{"num_attention_heads": 2, "num_key_value_heads": 2, "head_dim": 96, "beta1": 0.95, "final_lr_fraction": 0.0, "doc_mask": true}
MLP neurons of a small language model. Each row is named by its layer, matrix (down: output weights) and neuron, and shows model dimensions 32-159. Each number is 500 + 50 x the weight over its row's rms, rounded and kept within 0 to 999. Numbers have three digits each.
After each neuron's rows, "fires before" lists the tokens most often just after its 100 highest values on Wikipedia text that the model never trained on.

L3.down39:484487406567580569453409534482495483437544397600528503501572499442440553566452528587540581490562465492488490450456558492461464533440505467575570599520489495511511568530496504508437560488564485580526407531512473378547559485494522545583488558453506507485496566492478516523480468548448577662481488521470401488552561452469476594504519527553510492570441529531527432431519491414476500535469
fires before: " ", ",", " the"

L4.down409:515529480516448494476448481526503551468466469472518518412432429429570352460402470503411518513423497467466550490509473552536432484588524593444495445516559568494469521635470452515547578535431452530579519474577536543503503556546518516454531489445493487440514635561513514422503519464501561418559432573455427565545477504447517482527600577516574422474513503578470505434497420406536420501520
fires before: " ", " |", "s", ";"

L3.down594:554591499534497440499494427577400472498514521558574561472489498514488498447502528530495588489536515448405438541483496504514561543518455407427540453552486428498552500462605545486492534486515509460545488458541542489565476459492505545526592457444465597441553521412520471474420510509528460569561616486509470581464523628523581511456506474486486559566593512547552476541504631438478489511517
fires before: "|", " in", " ", "-", " at"

L3.down273:520430507482408415546542462493577504452502501579456515435486556480533516479506481492398488554406417502501447525535529494494519466543470548543551487444556395583434436473446623497444499491606554523451505519493529559567518544437516552624532454468480514510478548469451461435467470387468599522569430432527563509554481512533475540511484501491543508493509503502466511504496502546487459599436
fires before: " to", " in", " by", " as", " the", " a"

L3.down4:519444499492530425489439548602556538498440479492579569529472449553573505551478424542491529511533502487418542534566544499417402514533528448505529495493425518584468509501516496494496497435501503505421450550503505597459468469450428551552503464594537404547610507497560468544518601481545555447614359418561446438572559469490484509466380584536461515580495519531495536501521512505499562569399
fires before: " to", " as", " in", " by", " for"

L4.down446:529538538525506458474612484456524481552552516487422505472484507469469458540522457518492525580368473521525532495589477511507469512482517528451430474532625516476375486547449443509510408439576473430384476504522477449440460585557488443483501426386511463484500474529497515528485501490368487427553487429510499551447517567560466492577413534559505559572442467516547455504492470396610556460519
fires before: " |", " |\n", "==\n", "\n", " ==\n"

L4.down156:515519508423478373455519540481523454580570508527483527454468428435386478488507559461450517483435511422474546516451446603558480490611512494507524451546536482532508419564481516509385509459357453535457594569476429432451569467432523486633530498542511461462468550484651490455515472475440516534427465484515547499611470447472459553481437549472571536473565501508415488444591514498510492537421
fires before: " |", " |\n", ":", " L", " in", " D"

L3.down158:493500540566465501545433451550482502523473525521513477409528425532500427515469472529420530546510468545540473541471524529472468456346547527419506526569510426531533396347513443512508504468467574540457449629543505532383490554440505515609459544494525517496526478497646450512477426454486481517590528484551536466497502527433433497503473528476517497591511564506524502532619422524540435368483
fires before: "%", " |", " |\n", " had", " "

L4.down76:600530481521467499473473532531465510452533525512481519477464477558539540500488445429576471527510445570545578509447598442568472458595524508483529508509575464508515476542503506504431623499510515591514622522525514529492556506470516447488474522461546499444559511507510525451530487520484505382443334461569543591582571373440505537489561496540493481600547534541509570468527440441478431506498
fires before: " of", ",", " and", " (", "\n", "\n\n"

L4.down754:404457479540504502537446596500448500473515501503474430475518583441458482464532457544469480560558515495488493522466458365469507593494552495528505486523574565513551468444525503543501639555477372457539488466433477541443514445423474572524460556542481474471475488541435508465514452532499480553396468556511549522529536422560589496463531487500579451548602424454503498403408502656422527511455
fires before: "==\n", "==\n\n", "\n", " ==\n", " and"

L4.down751:483426514464504441437555481533532605440445535546431483545554550511490441536507526482563572480544499511468510580536569503451521552390394520497485459526479534405488589594472499397525518484504439467479492565573549488453518516459447457628411482458489466544428419496496539535507506560498559481397503575460511546548558619419516450490482458526474543479474452508546498534517501505619545513565
fires before: " "

L4.down223:468494483460518508463585571502471505466436563464453472355516500423437450531407414471487466534502531540506548512469479392553569516504401514454525541426518480481489510534514493513505504539529414517542559504542594382582501576403423584546576524547425428560504452508502569464483558561502511506446414604445423529582480509464491446457502484468516449483498505486388432427498437386481492524421
fires before: " of", ":", "==", "y"

L3.down444:483412425501547485445517536434486521552537471458441550505493438517547497568504573465514506541522584415445509538453447439505494447558395466479545536492526459528523489504435495452481503569413502458467439433453456508467598552500522511442524543432528427468443455418402442481512571466493515472592481462509380546558525573508469541401451490568534505489534551540559589593487543455616465554486
fires before: " —;", " ", "1", "978", "9"

L4.down633:503576469568493494527484557542560509516413540480489457491501579457648545414374589529453418492538525496460469517518522523513525461520537535505504510449510483452491565510494444525551442521541588546632519498526516449504495369507471477519543448498587516424499566516589527448468504398501461437550539513542490541537467409505573459495536459526517417550506463533469557433545434548411495417470
fires before: ":", " –", " (", " ", "–"

L4.down437:548499571531452512475497453496513501457507527529468478574531469500394603501494571528509595506500433544566473505439439474548424456481496548571535492572468533531522395463552487538515437473594467477494431536460511535514466417469562489573505543489510495493562457483522560502499536475529578423548440477503460621471526407483434500538637489514529473418534445467419457531492556582510578409459
fires before: " ", " |", "%"

L4.down449:513489586532505466517435484465559493486473556590519497500552583526539557551506544461521549540482464500603529470545614463441541540505498548459523453453436374503548490496431489499420491479503480488485548540525515370496473506440484490432475458544389544540560411561464520446533507569544499488460553617493448521582466619505539500494584459497490569536502504546488550507537452457456478562506
fires before: "==", "The", "In", "On"

L4.down546:409549507404508515476468569472538523522492515586525522629468494497608535480540495531548495529481463474436499492451487465617467526529480484602506565530551467501447606425500507521481401365536471506404511619453506548549487498557462571547478520547496473500507492518524493402439445511561482429515523535555538420551509455520454481467543550456533530498478519546502450513534514566571590543556
fires before: " to", " ", " until", " the"

L3.down364:383545568524464449475482512508464578460434536484553479485495597503413469509477472547500497476498447584547476501500468532478506479504387486428517522501442479442414472445502479540526551614473573553534432443506462488485586457465578520517607432506491486507438415392484404580498516357528477446390554367423512467499482526481475555476491486533503525488467497584546545492472506515452559508550
fires before: " ", "|", " −", ")"

L4.down349:492488551578412427572469524518512501444562471607533555527543450443510514521449504545519491543487429487464562607536464540477481488571497472636453516488523551413431495517410456511455490497564461534478451515633523474490437562461482488448494513569427526458477545608488586491463419473551604517526470435543504469567521462482446491476527520498495415519453422519514528559505380466484500628562
fires before: ",", "201", "202", "26", "20", " "

L3.down486:533513547520410550457422504535468509583459478544527558495519571505517441453532463503530525589485449541533491553444487518505502461416551432491436501565503529560528529442575408514499539435393436572561527563508455496515443407416453498567531506547486584432508430636553532518471570576470453538479499518464501466555422498475528537503473479328531507437515564448472533497490544522485511592533
fires before: " ", "==\n\n", " –", "==\n", " |", "al"

L4.down277:510508579489439388475450441500528579487508510544547385592539483485659521502536485524526464490483583480430553496509482496634554426589556459565546535477496578448518544374571486510658504537495547434530601513511525544549535510532524582487520476547511576533551514580540554548535599457494521449542456563455442511506477458475552504567516471369519544488523438428506514484524468553503496421473
fires before: " |", " of", ":", " Ro", "6", "0"

L3.down137:492471493525477471522394493509482583424500449497521537509657476563530568412544464460439487506493512447517503377464490584514482533473528555561572556461462468485464475517535492449541534545512541566514392489534486541441517517430456514467454426525495448446473455425400528594529562483498483521546455429509497520534632430494480566499423437487442506527470446448453454516454431436510581492521
fires before: " ", " %", " +", "°N", " |", "."

L3.down667:551442464502548491570520513514567421558554482541444536461434411527477497460512534503546466562556528522595510535482453481413365477438473627484583529531484531559474544493548517488405484490538561555447537546441526522473637502485492515495553548528567459604470556492464494557523476491487480593557440558421566501500510474508393464570450511520526454526482410531413486489638435475521521452429
fires before: ",", ".", " to", " |\n", ")", " and"

L4.down627:515529504486554506548491497481522521549532521443459478464495520470563536507465514620486617403563468445490506495543479466561598449445494470551578483499521448429529442467443529501510496546512482541458630538489452517496585515463428511610556557456481456588497521442491556563518554482615537474467527512500478610469544553436411543416511428493531453519579456426525532464586530503595477444564
fires before: " ", " the"

L4.down217:465556491550495515483538613638518499584535520553540572532444481374472547535546420424483478556451459469530467437550491514523511497387560567485533507464443452542558500548528548451472539443474567467477485522498496448479481429521444564462426563481460444496505430453470514446529514524487546465488513573421551480581577498477517442474466542437506417565562509519498551467508478538491537473496
fires before: ",", "s", " the"

L3.down91:559646454555480464518513478483540557391519499447550478462384491430619487525478523442499547452390566484578572568447579480451389522463478465444453506627515452516455446501509474503489559496533488516513511467554408520493420484465474551517619476522540512480533517378454497619472545501608526573501487511483477529502515513424406586463546473493540443515496455502465412490465483531454493520420
fires before: " ", " |", "100", "_{"

L3.down496:517503531503407488498389494359518512483486479562485521503522522553512573562419507492482471517561539418535505505545594531460483555538411535494613486508445512578543489481492544499483518532495469491522461542560536383510506528441476466481463436514478516423537468520487586445528572543576510473470566561449498480490512602412543441483471473486534670554532411560467546521531497403511607478512
fires before: "==", "In", "The", "===", "On"

L3.down237:447530467487451412523478468462568561485411494481466529458543523606470546413508404458439499472513498477405536577490498426551472508438498505519499484482431559521471498589539414490471509576516400604406470534579480489574490513558462543548510539502566512528460428530490511512534405512500461544468488527593450536510550564491469505466585501491514535480571399530436587489464500520567592499556
fires before: " ", ":"

L4.down381:573460420530472443539541501453468507484544454548514553537489584551553560506526533565465461430435540478523497448520431433518426468486551550452488563560527516469540478541480518475514539502416523504506527497467448578473412479549560456536509602524475397536430468457574505423524449519478498549453472435421406612543501482497433559489585483518472552471587459563438591523560494515541435579493
fires before: " |", ")", "way", ":"